Weights of a small transformer language model.
Size: 14 layers, 8 heads of 32, vocabulary 2096.
Training: a variant of Muon for these matrices, 185M tokens.
MLP neurons of a small language model. Each row is named by its layer, matrix (up: input weights) and neuron, and shows model dimensions 0-63. Each number is 200 + 30 x the weight over its row's rms, rounded and kept within 0 to 999.
After each neuron's rows, "fires on" lists the tokens most often at its 100 highest values on Wikipedia text that the model never trained on. A number after a token or word is its count.

L10.up695,235,200,205,200,144,120,241,196,188,250,249,214,202,245,175,234,205,220,215,198,176,177,164,168,209,234,262,171,232,201,249,205,198,213,177,249,161,191,210,184,220,238,202,168,265,212,193,195,268,131,207,194,221,230,157,204,224,242,187,182,203,227,215,179
fires on: "|" 17, "in " 15, "ot" 12, "==" 8, "of " 7

L11.up819,176,198,231,182,174,181,202,205,179,228,154,244,178,201,258,221,179,222,244,199,216,186,208,163,162,194,173,179,208,253,168,231,229,178,179,178,192,175,217,183,227,205,213,227,187,125,234,146,168,245,201,256,252,173,163,189,235,164,136,188,140,261,185,184
fires on: "K" 13, "/ " 12, "D" 11, "g" 7, "on" 5, "ill" 5

L8.up786,211,214,181,167,212,229,167,203,208,207,197,218,220,251,175,250,162,217,249,190,234,203,200,194,183,190,183,163,198,221,189,177,231,210,163,239,149,223,212,249,200,212,162,218,187,182,251,187,227,206,230,215,212,219,231,206,168,266,152,189,185,211,145,233
fires on: "p" 30, "ur" 10, "ph" 9, "oph" 8, "ar" 8

L4.up282,159,183,179,229,185,256,191,219,183,188,187,180,221,229,241,172,229,229,214,158,237,192,171,248,129,188,165,198,245,176,200,198,151,150,199,212,181,255,245,230,224,215,201,195,247,212,187,214,208,153,178,244,214,136,204,190,188,188,189,170,218,216,184,205
fires on: "ent" 26, "| " 20, "med" 6

L10.up832,213,179,178,237,203,161,195,202,211,213,168,189,172,151,158,240,195,141,217,230,213,206,165,200,172,207,237,186,181,221,199,179,206,204,239,174,245,277,206,293,136,195,172,194,214,192,195,188,197,137,116,204,189,221,173,181,198,180,198,175,179,219,172,130
fires on: "the " 20, "j" 9, "h" 8, "ar" 5, "ed" 5, "ed " 4

L11.up237,172,187,196,231,238,221,150,203,213,193,183,190,260,213,189,164,171,206,200,189,170,235,206,208,205,201,182,212,241,178,182,213,180,234,273,243,201,219,197,200,185,180,215,188,170,187,240,227,229,207,198,218,155,226,218,188,143,193,187,217,190,213,221,262
fires on: "is " 27, "was " 14, "Un" 11, "also " 10, "ally " 9, "un" 9

L2.up254,232,188,239,208,174,218,190,210,118,203,181,154,186,165,192,201,233,202,195,184,231,221,150,210,227,270,128,262,219,200,226,229,231,201,207,180,187,205,171,251,208,243,190,167,187,199,216,242,185,176,208,125,190,194,173,127,183,236,163,220,238,291,262,206
fires on: "w" 19, "bre" 18, "le" 11, "back" 9, "oot" 9, "ley" 7

L6.up479,201,187,184,192,277,234,221,243,223,132,190,174,238,201,187,231,182,179,239,155,140,245,187,154,187,248,185,175,188,194,222,258,188,212,241,141,168,209,215,217,269,184,194,239,145,196,167,180,195,187,249,259,205,201,187,166,196,230,216,214,217,215,245,200
fires on: "r" 17, "s " 14, "-" 11, "and" 6, "ains " 5

L4.up245,210,157,213,167,219,186,186,246,194,217,192,224,180,197,201,131,215,171,216,177,194,197,268,208,185,209,213,212,175,220,244,188,212,173,165,227,203,195,228,219,230,250,188,200,198,167,210,132,219,234,193,222,162,187,259,206,144,192,178,254,208,99,208,190
fires on: ": " 30, "\"" 12, "ous" 6, "eded " 5, "ath" 5

L10.up330,246,223,190,212,229,197,192,186,238,124,183,261,186,216,192,226,201,222,203,161,218,185,172,234,243,199,201,196,211,183,172,217,162,231,227,178,182,195,226,228,151,218,159,163,207,211,201,166,225,186,188,237,211,209,199,211,204,223,215,180,168,180,202,205
fires on: "ed " 20, "M" 14, "." 8, "ted " 6, "n" 6

L8.up189,181,198,189,196,213,222,177,247,168,196,190,214,152,215,207,231,170,158,182,192,223,238,198,176,237,214,221,218,212,215,186,203,217,189,186,172,176,201,211,195,180,218,238,210,173,160,180,170,171,203,201,178,225,167,196,247,174,216,187,201,193,265,172,184
fires on: "the " 20, ": " 16, ", " 11, ". " 9, "and " 8, "by " 7

L2.up680,218,228,181,145,198,194,161,233,175,230,206,196,211,161,207,177,209,209,190,191,165,191,222,189,176,227,166,236,189,238,193,165,146,200,232,237,186,247,197,230,237,149,185,196,198,179,257,211,176,184,219,213,193,170,196,207,174,209,213,178,244,211,147,224
fires on: "ur" 67, "- " 27

L4.up357,168,260,145,217,173,168,207,220,141,204,197,218,224,206,263,252,208,198,152,235,178,166,189,230,157,176,223,160,213,189,228,233,135,176,199,232,180,253,170,223,185,197,159,278,213,217,236,199,132,205,191,269,203,170,182,239,221,231,210,228,203,201,181,180
fires on: "\n\n" 72, "==" 20, "== " 8

L10.up508,227,178,199,211,196,163,236,218,200,213,205,246,217,215,200,241,229,209,222,208,227,243,183,114,208,247,234,161,233,241,152,210,192,189,198,191,180,158,156,213,226,231,197,181,211,181,188,221,227,186,168,170,261,147,182,222,213,189,224,216,142,195,156,194
fires on: "|" 59, "ic" 12, "ac" 11

L4.up670,187,198,239,172,187,198,217,180,219,206,191,249,228,195,235,227,191,185,214,225,269,237,192,225,199,214,177,208,200,216,193,186,207,213,227,173,175,215,143,183,250,220,236,208,187,166,222,198,167,171,172,239,208,192,163,194,192,215,171,261,199,203,161,204
fires on: "ag" 24, "ear" 7, "os " 5, "ings " 5, "ali" 5, "El" 5

L2.up144,170,266,178,169,218,235,195,213,173,195,217,237,156,231,179,210,223,176,197,191,192,227,123,173,190,242,164,197,202,177,186,211,190,233,219,172,212,243,223,152,178,229,256,227,229,178,173,185,126,166,137,204,218,183,250,265,147,223,186,187,215,186,204,207
fires on: "as " 25, "former " 14, "the " 12, "became " 9, ": " 6

L10.up389,209,206,235,244,125,198,164,233,195,194,179,264,193,164,191,282,203,243,146,179,191,227,146,189,205,209,135,191,181,243,214,197,170,197,203,222,208,214,222,199,183,200,170,159,190,219,202,256,221,194,226,130,252,165,197,204,167,154,174,197,185,172,187,207
fires on: "| " 30, ". " 11, "== " 11, ": " 7, "ad" 4

L11.up338,249,188,221,162,206,185,226,241,170,187,169,174,223,164,208,173,179,150,116,217,186,254,188,211,167,176,150,192,171,214,217,205,215,133,199,214,221,208,187,199,249,195,194,263,224,226,205,190,210,163,218,214,260,211,172,207,227,181,174,206,171,154,158,215
fires on: "in " 45, "of " 27, ". " 6, "-" 6

L4.up113,221,158,222,234,220,231,205,232,213,184,206,184,174,216,174,167,188,216,190,172,215,239,158,204,210,208,174,213,272,205,161,166,191,159,214,195,245,228,196,244,180,206,160,195,222,192,170,200,186,171,182,245,143,191,199,220,210,197,218,201,201,203,192,278
fires on: "| " 18, "o " 15, "of " 12, "per " 10, "ite " 10, "to " 6

L11.up363,224,192,182,180,224,224,188,201,122,193,196,189,190,202,198,207,231,198,161,162,176,249,189,217,160,213,208,193,196,199,183,208,159,198,231,214,200,190,181,244,261,227,183,215,195,193,304,191,223,219,155,168,224,203,193,189,230,205,198,191,234,181,198,201
fires on: "=== " 18, "== " 13, "(" 13, "| " 10, "- " 10, "'" 7

L6.up127,236,170,190,229,181,188,228,197,154,156,171,166,152,244,228,182,178,190,221,167,206,213,211,160,245,205,237,220,211,170,166,211,222,228,196,148,165,218,201,202,199,140,159,202,159,143,202,156,182,186,176,150,232,226,177,167,198,200,199,211,193,216,201,141
fires on: ", " 19, "o" 13, "." 11, "y" 9, "and " 5

L2.up185,243,179,197,209,226,272,173,245,145,177,175,165,180,147,200,170,166,260,196,167,218,179,232,204,202,182,232,149,133,205,262,161,198,195,162,225,210,190,199,218,154,209,233,173,214,186,181,286,193,226,230,189,171,252,205,212,221,171,254,222,202,208,182,223
fires on: "qu" 73, "ew" 8, "ven" 6, "ersh" 6, "Qu" 6

L10.up40,233,257,169,177,185,191,198,206,219,253,200,191,185,174,176,189,236,175,206,195,199,178,162,185,177,212,191,212,142,187,176,141,222,203,204,235,192,143,202,178,197,221,212,209,155,183,184,204,200,232,155,196,228,240,190,239,161,251,200,271,189,191,173,114
fires on: "a " 37, "'" 8, "| " 8, "om" 7

L10.up520,180,149,235,184,199,147,241,150,168,179,176,148,224,236,169,203,190,219,208,187,220,193,227,243,186,199,250,214,209,198,190,223,198,169,265,190,188,201,158,186,186,201,223,173,207,222,171,218,225,187,240,204,266,181,212,180,154,198,180,180,218,181,142,198
fires on: "u" 34, "ound" 6, "re" 6, "D" 6, "ess" 5, "e" 5

L11.up543,242,184,145,213,231,229,171,238,191,230,183,174,211,151,157,200,235,188,171,271,243,278,150,190,184,239,207,228,205,168,160,187,189,212,204,216,195,212,213,168,204,211,211,218,213,211,169,242,237,186,267,187,197,125,227,178,202,210,223,202,186,217,197,262
fires on: "G" 83, "g" 7

L8.up742,240,180,181,157,181,178,191,198,200,221,227,191,234,225,175,261,142,198,210,189,203,228,206,178,188,240,217,257,150,187,159,178,120,212,201,231,207,171,225,238,215,172,160,221,229,242,217,182,243,164,253,222,217,237,214,209,215,182,234,178,217,156,185,213
fires on: "." 66, "'" 9, "T" 6

L10.up60,256,207,167,234,182,147,156,210,212,242,254,206,225,226,138,197,229,219,202,146,174,190,166,165,219,205,212,188,265,226,142,264,187,205,216,210,233,175,169,238,257,222,225,201,204,146,185,264,193,157,183,170,168,230,206,230,272,187,191,136,153,200,176,213
fires on: "ad" 14, "Ac" 13, "En" 12, "ac" 11, "dis" 8

L2.up104,189,199,223,184,227,190,228,182,238,230,205,226,246,225,200,274,228,181,219,218,211,198,224,169,205,157,184,197,216,221,156,231,222,193,193,216,167,220,190,206,196,194,204,200,216,197,215,148,208,188,163,177,204,197,156,221,251,217,196,273,196,227,150,237
fires on: "\n" 23, "\n\n" 16, "===" 11, "|" 11, "==" 10, "| " 10

L4.up215,186,164,231,231,200,206,205,195,195,217,217,219,203,172,161,231,251,167,205,173,235,188,187,116,167,209,226,201,185,203,175,172,258,169,227,171,212,141,196,165,174,182,162,214,229,237,182,164,259,212,206,193,196,264,203,288,259,210,235,235,210,199,166,175
fires on: "as " 19, "." 16, "| " 12, "/" 7, "'" 7, "=" 7

L4.up504,217,180,195,173,166,181,159,226,209,193,198,225,228,241,200,228,257,174,203,175,192,153,202,201,253,250,231,168,244,197,205,221,222,197,149,239,131,210,193,155,205,251,235,197,217,142,156,196,290,213,232,150,155,247,221,257,186,208,253,155,199,294,209,172
fires on: "." 24, "| " 16, "|" 8, "9" 6

L4.up604,200,187,216,192,252,212,207,123,183,185,180,203,164,226,200,218,200,204,205,233,251,234,212,147,179,227,252,194,190,173,151,178,155,232,237,164,215,214,183,192,194,156,226,225,141,196,198,205,235,188,232,250,223,245,255,205,197,181,182,218,187,224,201,186
fires on: "==" 51, "===" 38, "====" 8

L2.up423,212,229,182,185,251,197,173,236,256,213,207,208,199,217,201,186,279,233,207,171,230,163,219,199,194,197,203,228,206,202,208,183,228,150,130,159,166,192,206,219,218,209,233,203,156,195,229,224,243,189,246,234,219,190,214,277,181,153,244,182,181,185,163,174
fires on: "| " 51, "the " 7, "\n" 5, ". " 5, "\n  " 4

L4.up872,231,232,200,218,189,142,164,171,143,223,137,204,224,169,163,212,222,211,194,182,242,155,192,200,237,262,207,256,205,195,231,212,155,156,154,233,171,172,203,182,231,192,229,158,243,219,179,243,200,196,189,217,207,250,210,176,184,179,179,174,189,187,182,256
fires on: "t " 21, "It " 18, "it " 7, "ep " 6

L2.up221,210,265,202,217,219,179,195,233,161,147,231,260,213,173,171,183,253,275,155,190,211,226,199,212,235,217,203,167,136,248,223,193,217,181,197,205,198,162,181,217,208,204,192,195,167,187,181,211,261,186,227,156,221,193,180,223,188,156,204,182,225,188,147,202
fires on: "| " 28, "d " 24, ". " 5, "." 5, "I " 4

L8.up13,183,215,263,150,218,214,188,210,192,176,190,227,265,281,214,174,198,226,195,157,243,178,195,166,204,194,255,209,187,283,209,199,242,176,162,210,203,198,206,191,176,235,181,199,157,228,165,224,247,218,190,170,203,160,195,225,154,197,220,179,256,184,206,131
fires on: ", " 20, ") " 11, "that " 11, "-" 9, "X" 7, "(" 4

L10.up785,196,185,179,206,177,176,196,178,221,238,195,208,186,196,254,161,214,196,171,197,165,200,180,189,171,224,189,132,226,153,222,218,213,193,177,182,227,207,238,209,204,222,170,206,207,203,171,196,185,210,161,218,212,246,144,199,197,242,188,267,200,210,211,146
fires on: "f" 15, "am" 11, "def" 9, "ic" 9, "off" 8, "om" 8

L6.up671,147,176,246,233,188,193,208,181,132,204,196,246,181,219,185,214,235,161,181,169,233,209,219,202,265,143,248,174,216,188,186,218,181,185,199,142,187,236,256,215,246,252,174,189,202,233,166,203,212,187,222,203,172,204,201,139,176,222,214,214,167,168,175,175
fires on: "e" 12, "ol" 10, "i" 10, "h" 10, "t" 7, "ic" 5

L2.up586,142,208,158,283,190,159,231,192,193,187,226,178,227,249,219,189,235,138,201,244,194,148,178,190,215,179,206,180,270,163,222,219,186,203,219,199,163,209,208,227,163,173,173,236,187,208,208,138,206,157,154,241,165,178,212,188,227,204,202,186,223,207,228,196
fires on: "\n\n" 23, "(" 23, "- " 8, "+" 7, ":" 4, ": " 4

L11.up801,242,229,147,185,209,165,198,214,193,229,224,214,206,177,203,254,190,160,234,189,204,215,182,222,215,201,164,227,153,180,237,219,211,216,217,166,224,184,183,175,187,157,186,152,210,199,225,163,197,178,209,222,217,196,203,161,147,223,122,238,179,238,220,166
fires on: "K" 19, "F" 12, "American " 9, "l" 7, "he " 6, "1" 5

L4.up850,195,264,182,250,155,210,154,239,194,223,196,144,194,216,195,154,191,180,162,222,196,220,181,219,220,188,186,233,193,163,169,221,189,271,250,206,199,168,192,199,205,169,208,171,188,188,195,262,181,205,205,219,188,171,194,203,235,230,224,238,197,229,207,203
fires on: "3" 56, "us" 13, "it" 10, "be" 7, "Be" 6

L8.up668,187,163,177,186,223,202,155,203,196,211,183,194,166,141,177,205,136,305,164,175,179,192,129,198,219,208,221,173,215,207,188,196,225,217,187,176,204,233,237,156,203,234,189,163,175,200,201,235,161,147,165,185,202,221,158,164,209,197,189,199,245,231,234,181
fires on: "m" 20, "g" 14, "See " 9, "T" 9, "test" 5

L5.up411,189,243,180,244,197,135,236,156,182,192,173,158,179,225,246,209,211,185,201,196,159,145,205,217,166,213,197,149,234,174,265,212,135,145,226,171,192,248,198,200,177,199,173,272,191,208,177,212,186,140,195,193,200,176,204,220,170,214,201,209,277,212,190,168
fires on: "\n\n" 60, "C" 9, "ES" 7, "== " 5, ":" 4

L8.up773,212,184,190,183,167,252,202,187,205,231,199,215,196,175,179,270,231,161,158,235,170,254,220,185,180,218,211,214,159,169,164,187,169,163,199,203,200,221,204,247,172,204,166,220,244,176,245,149,281,203,247,214,179,222,226,178,201,214,183,193,240,147,216,229
fires on: "'" 18, "a " 14, "es " 10, "e " 9, "l " 7

L11.up485,215,234,170,245,160,187,195,231,181,263,130,261,202,202,222,180,173,182,263,215,198,169,200,197,185,219,195,206,206,216,163,260,230,155,161,204,260,226,228,195,182,196,219,207,226,154,212,196,198,162,178,242,284,157,163,131,194,190,170,219,241,183,215,191
fires on: "J" 40, "L" 31, "K" 20

L2.up134,216,254,179,201,219,231,166,205,179,190,265,220,128,224,238,188,237,190,239,217,199,252,207,252,231,262,185,239,273,216,237,130,256,223,175,212,233,193,236,195,168,179,170,212,193,174,148,172,232,175,157,244,168,252,204,223,172,182,217,236,187,199,169,183
fires on: "milli" 25, "cr" 19, "signed " 10, "0 " 10, "Cr" 5

L8.up160,174,189,169,298,195,214,173,186,177,195,251,151,151,190,188,201,139,174,169,151,144,214,232,174,223,199,188,211,169,196,181,228,223,218,133,209,207,202,235,244,166,192,189,141,271,181,199,147,140,147,170,212,197,210,244,207,224,142,200,189,240,255,211,204
fires on: "ian" 17, "an " 15, "ian " 10, "ese " 7, "um" 5, "tic" 4

L11.up233,218,147,220,213,165,186,230,176,210,197,249,217,210,225,172,211,251,196,201,234,224,217,182,255,167,221,272,158,201,173,230,230,182,193,202,224,182,171,193,208,186,209,165,178,182,126,192,203,228,189,172,195,258,188,205,178,244,197,156,197,185,187,147,256
fires on: "." 36, "==" 34, "|" 10, "st" 5

L6.up524,196,202,155,197,183,167,231,256,189,157,143,222,222,149,218,188,182,202,143,239,210,242,209,179,182,190,194,198,152,186,176,199,254,146,203,163,186,265,259,170,205,196,172,240,278,198,271,194,187,181,180,181,193,194,171,168,252,245,231,184,203,171,223,181
fires on: ", " 28, "of " 20, "in " 14, "and " 9, "thern " 6

L11.up639,192,206,172,224,248,160,204,230,195,217,202,204,216,217,148,219,238,212,174,200,183,152,176,210,199,153,204,211,158,157,92,215,172,162,183,220,193,226,153,205,194,192,221,194,243,164,229,236,240,205,190,250,220,217,197,204,144,171,167,208,203,211,218,166
fires on: "inter" 31, "s " 7, "ed " 7, "Rec" 5, "ing " 4

L10.up582,166,189,201,194,178,207,159,246,202,228,235,221,200,174,214,200,199,156,233,149,164,197,192,195,231,221,168,215,247,229,150,128,167,215,230,190,268,222,196,202,213,162,210,215,176,190,235,177,224,178,208,162,178,215,232,226,244,196,234,187,208,203,181,215
fires on: "Arm" 17, "|---|---" 13, "ur" 9, "ic" 9, "|---|---|---|---" 7, "ir" 6

L8.up415,163,266,175,172,197,189,182,188,205,198,173,193,248,225,198,218,242,211,198,196,231,206,242,183,187,162,175,217,172,135,253,207,221,132,189,209,180,228,208,193,198,198,218,210,156,255,207,169,219,201,212,203,217,199,205,213,190,229,185,187,153,166,205,212
fires on: "r" 20, ". " 15, "om " 4, "s" 4, "our" 4, "ity" 4

L8.up586,239,172,200,196,219,185,239,199,177,192,272,195,193,192,163,176,221,181,222,239,215,184,216,257,196,238,262,151,211,230,212,204,193,175,229,206,245,171,202,138,200,178,201,159,194,217,159,203,126,147,245,173,231,183,153,187,187,182,181,167,213,177,157,137
fires on: "u" 21, "ou" 13, "e" 13, "ag" 5, "g" 4, "l" 4

L4.up625,225,235,170,193,204,212,204,188,133,148,189,192,263,152,219,190,218,177,200,177,206,185,205,238,143,216,179,182,235,218,179,179,169,232,235,225,173,237,188,251,186,191,187,217,230,149,208,212,219,193,159,208,196,190,179,190,235,222,192,226,181,189,179,224
fires on: "\n\n" 15, "== " 15, "orig" 11, "- " 8, "ent" 7, "ly " 6

L2.up818,236,162,193,140,247,185,159,187,185,185,255,196,172,155,215,168,172,176,198,128,195,198,221,185,243,220,193,171,175,228,211,216,209,234,113,216,164,196,207,170,234,220,212,199,197,166,198,248,215,202,281,208,185,200,220,261,191,198,184,164,207,215,195,197
fires on: "| " 16, "sit" 9, "|" 7, "od" 7, ":" 6, "sion" 5

L8.up153,234,195,178,202,198,241,211,182,192,211,255,192,181,157,221,190,209,205,215,209,233,211,153,226,227,213,276,175,213,236,238,220,242,229,176,177,214,185,218,204,207,180,188,176,187,211,248,227,135,165,194,226,252,204,185,168,248,226,151,227,181,269,235,157
fires on: "l" 36, "f" 19, "p" 15, "K" 8, "F" 6, "P" 5

L4.up382,194,209,195,180,200,241,212,166,196,306,185,219,182,197,188,182,228,228,188,220,171,221,220,183,215,150,168,229,189,186,211,167,199,193,129,222,186,195,199,185,208,129,252,195,199,230,239,200,177,189,247,201,222,182,169,211,244,228,154,161,231,197,180,190
fires on: ")" 49, "a" 9, "ea" 7, "\"" 5, "ut" 4

L2.up61,166,193,237,176,244,183,230,165,217,188,220,190,191,189,206,163,177,130,269,244,220,225,216,232,220,184,209,193,201,205,233,201,167,133,230,176,191,194,222,189,162,263,160,243,199,267,192,204,216,192,203,196,159,183,171,207,169,220,157,147,160,171,173,260
fires on: "| " 21, "February " 10, "enc" 9, "eded " 8, "\n\n" 6, "umb" 6

L6.up121,189,226,134,239,167,182,173,196,231,214,182,228,252,166,177,227,174,139,214,192,185,217,239,209,184,210,211,208,233,251,160,173,210,205,210,206,196,250,170,191,167,216,231,247,197,168,219,203,210,204,195,217,196,197,233,191,230,231,202,177,191,216,224,154
fires on: "ex" 54, "x" 36, "X" 8

L11.up782,230,155,163,165,194,196,232,244,165,206,222,200,182,173,200,192,210,248,184,205,183,253,142,196,138,214,152,244,211,227,134,179,184,157,207,265,187,218,238,187,231,249,217,213,201,206,195,230,212,219,188,249,194,193,194,223,191,236,139,149,245,173,186,168
fires on: "In " 29, "in " 24, "| " 7, "," 6, "from " 5

L8.up678,179,136,168,135,200,157,156,258,178,265,221,164,167,286,227,180,245,194,209,256,230,215,208,183,236,224,249,178,234,211,191,191,208,208,219,203,248,181,220,212,128,167,188,164,183,253,181,233,113,211,224,199,181,180,186,203,177,226,209,192,150,194,177,198
fires on: "|---|---" 16, "On " 16, "|---|---|---|---" 14, "(" 14, "ur" 13, "urr" 5

L11.up357,231,229,168,142,180,184,188,200,153,180,232,217,202,215,212,204,212,176,181,242,196,177,170,214,205,243,218,125,156,193,163,170,206,177,210,248,215,151,218,161,208,212,184,198,173,216,183,207,225,173,262,169,220,199,192,256,165,176,159,191,226,213,204,226
fires on: ":" 21, "— " 19, "| " 16, ". " 10, "." 5, "–" 5

L10.up115,235,205,244,197,186,188,243,210,157,243,233,279,199,233,161,220,239,174,149,197,216,226,222,184,211,239,221,234,212,156,206,258,130,165,223,192,266,259,211,208,219,255,200,145,222,170,188,134,193,183,218,198,184,189,208,146,217,148,211,240,219,198,225,192
fires on: "a" 16, "re" 11, "h" 10, "r" 6, "of" 5, "e" 5

L2.up854,212,229,213,198,176,199,230,254,217,232,198,255,212,240,185,212,202,182,189,193,233,190,188,223,223,232,115,215,241,139,235,201,190,229,203,216,180,181,230,214,186,219,194,235,159,221,205,169,189,161,172,190,200,193,159,234,249,228,164,232,218,205,177,178
fires on: "mis" 22, "mat" 19, "he" 8, "He" 5, "| " 5

L5.up212,218,243,127,211,218,189,155,199,171,160,239,214,193,213,201,219,220,124,227,169,153,188,184,198,163,162,215,180,239,245,170,160,228,210,194,219,202,204,250,216,166,194,218,218,204,121,197,220,216,170,144,190,230,187,192,218,209,192,201,209,216,159,173,188
fires on: "de" 18, "x" 15, "post" 12, "ran" 6, "ver" 5, "dist" 5

L4.up552,183,244,183,201,228,215,174,245,202,190,242,201,200,205,170,199,200,165,186,192,271,208,204,207,212,179,177,179,206,191,198,189,198,224,182,225,215,162,183,202,176,194,210,191,195,201,209,224,232,187,155,187,159,193,201,218,211,220,189,219,177,226,176,199
fires on: "end" 58, "it" 37, "mat" 4

L4.up703,183,208,144,187,248,211,166,200,212,153,178,218,230,223,246,207,175,133,193,195,193,187,259,181,214,212,188,227,201,201,194,196,238,187,206,191,191,137,152,195,221,174,212,185,173,180,237,162,167,185,233,166,183,198,244,145,206,170,160,264,184,120,167,162
fires on: "\n" 16, "." 13, "|" 9, "\"" 7, "series " 6, ": " 5

L10.up240,158,204,185,147,222,221,149,173,180,251,239,275,192,145,152,175,201,229,203,183,226,196,214,207,194,182,177,244,183,204,227,192,155,209,216,235,182,184,206,191,181,250,215,197,187,263,227,205,185,251,229,224,190,164,249,138,188,197,244,166,242,218,199,205
fires on: "| " 34, "–" 22, "-" 15, "\n" 9, "202" 6, "est " 4

L8.up1,251,162,145,199,142,231,190,203,244,169,237,246,149,217,189,230,149,167,204,165,193,235,196,142,182,173,228,198,188,135,205,185,196,200,186,218,217,218,242,208,204,115,164,170,225,188,277,209,273,194,175,233,248,187,219,171,205,183,145,201,167,196,198,214
fires on: "'" 71, "st" 4

L6.up379,200,165,216,192,182,210,238,168,209,228,146,203,212,188,213,206,142,160,149,206,229,224,209,148,232,203,192,182,192,241,164,160,220,163,169,205,200,190,158,200,173,235,252,211,210,209,153,178,241,188,140,234,224,152,223,212,223,190,196,202,167,224,193,163
fires on: "| " 50, "of " 14, ", " 13, "that " 4

L8.up261,163,189,183,207,220,197,168,259,180,194,202,149,169,230,231,201,213,215,153,263,150,183,214,203,207,236,210,271,213,227,196,133,177,211,257,236,150,135,196,234,164,154,208,169,214,249,206,180,203,198,170,254,227,121,222,208,219,200,217,194,158,200,159,230
fires on: "ed " 13, "e" 11, "en " 8, "led " 7, "y" 7, "ay" 7

L4.up466,190,152,261,210,178,178,162,169,209,188,240,209,212,192,166,218,158,206,261,145,178,162,235,220,241,211,200,221,194,168,248,235,177,215,205,226,191,217,250,185,203,247,226,218,188,144,188,234,186,169,207,220,235,211,184,189,163,194,196,194,187,200,212,204
fires on: "li" 51, "bl" 12, "fr" 6, "fl" 5, "nec" 5

L11.up171,152,191,160,236,214,223,210,236,198,231,223,256,191,174,167,216,223,160,163,231,183,239,179,201,193,215,220,169,151,212,196,199,238,198,209,206,189,246,174,247,259,265,190,154,174,204,235,241,194,131,155,182,196,230,223,226,210,197,205,252,215,254,184,257
fires on: "Ch" 17, "ch" 15, "Sh" 13, "Wh" 8, "th" 6, "ep" 6

L2.up773,182,206,190,184,191,176,175,203,183,207,144,215,205,185,238,160,215,162,184,176,207,221,200,118,175,216,160,175,208,190,246,240,168,230,190,189,186,175,215,214,262,205,154,204,243,240,256,281,161,155,178,224,198,193,222,191,216,180,160,260,223,229,197,180
fires on: "ef" 30, "off" 14, "Of" 12, "ali" 10, "Comm" 10, "def" 7

L10.up202,149,194,191,184,222,161,220,213,132,167,132,202,176,205,213,235,173,214,198,240,215,255,150,213,227,190,201,163,206,149,183,193,175,258,146,207,216,192,146,188,176,195,195,226,204,190,181,185,201,201,186,247,221,205,234,180,201,189,187,251,240,225,163,207
fires on: "==" 35, "op" 13, "ip" 6, "b" 6, "ser" 5

L10.up124,166,175,170,167,241,261,155,212,188,216,213,157,254,152,122,204,201,179,154,227,175,221,184,227,196,162,176,165,183,189,171,201,181,237,196,204,182,266,203,151,209,231,176,214,186,140,168,151,221,201,155,221,181,215,175,202,210,180,228,174,180,211,167,199
fires on: "ign" 17, "sion" 11, "on" 9, "tor" 9, "ak" 7, "ther" 7

L8.up455,202,158,154,205,158,215,207,198,163,197,198,173,202,182,216,257,212,164,187,227,166,242,191,176,248,211,159,180,214,201,198,238,240,204,238,218,177,201,226,225,236,216,221,235,187,170,233,162,174,222,168,228,185,204,169,184,241,239,210,236,212,153,181,192
fires on: "oc" 20, ", " 17, "he " 7, "ail" 7, "on" 4

L5.up414,168,206,250,196,163,223,201,216,199,229,181,218,216,219,160,183,182,242,249,206,240,149,180,210,180,251,202,241,198,216,198,196,192,158,195,221,152,225,179,203,196,187,236,173,223,213,224,261,213,183,214,271,171,209,197,194,159,223,234,249,159,197,189,221
fires on: "Fr" 25, "m" 23, "ep " 7, "t " 6, "ust" 4, "di" 4

L2.up278,208,161,241,194,187,199,195,243,181,161,238,240,174,217,214,216,223,232,246,157,267,183,191,196,190,147,188,219,195,135,280,243,225,177,196,208,187,201,258,218,222,245,166,186,201,161,206,149,189,251,178,176,201,214,189,197,209,227,155,171,191,123,188,184
fires on: "ous" 23, "school" 14, "Ear" 11, "school " 8, "stud" 8

L6.up778,219,242,197,218,251,219,191,222,192,163,149,196,180,154,247,214,159,173,261,226,193,206,155,201,189,164,190,216,197,229,226,228,234,205,159,211,233,152,198,201,219,175,193,183,214,179,231,149,125,210,173,179,159,158,210,187,147,217,245,180,223,154,182,213
fires on: "s" 30, "le" 28, "k" 23, "y" 5, "z" 4

L2.up7,202,239,228,127,218,204,241,157,189,177,169,151,216,183,142,198,205,226,226,183,207,199,239,172,215,197,201,169,207,184,248,198,109,179,187,220,192,199,242,191,241,182,178,214,181,236,264,145,185,206,180,178,194,156,203,244,154,247,211,209,191,174,195,182
fires on: "\n\n" 21, "s" 19, "with" 11, "before " 8, ". " 6, "led " 5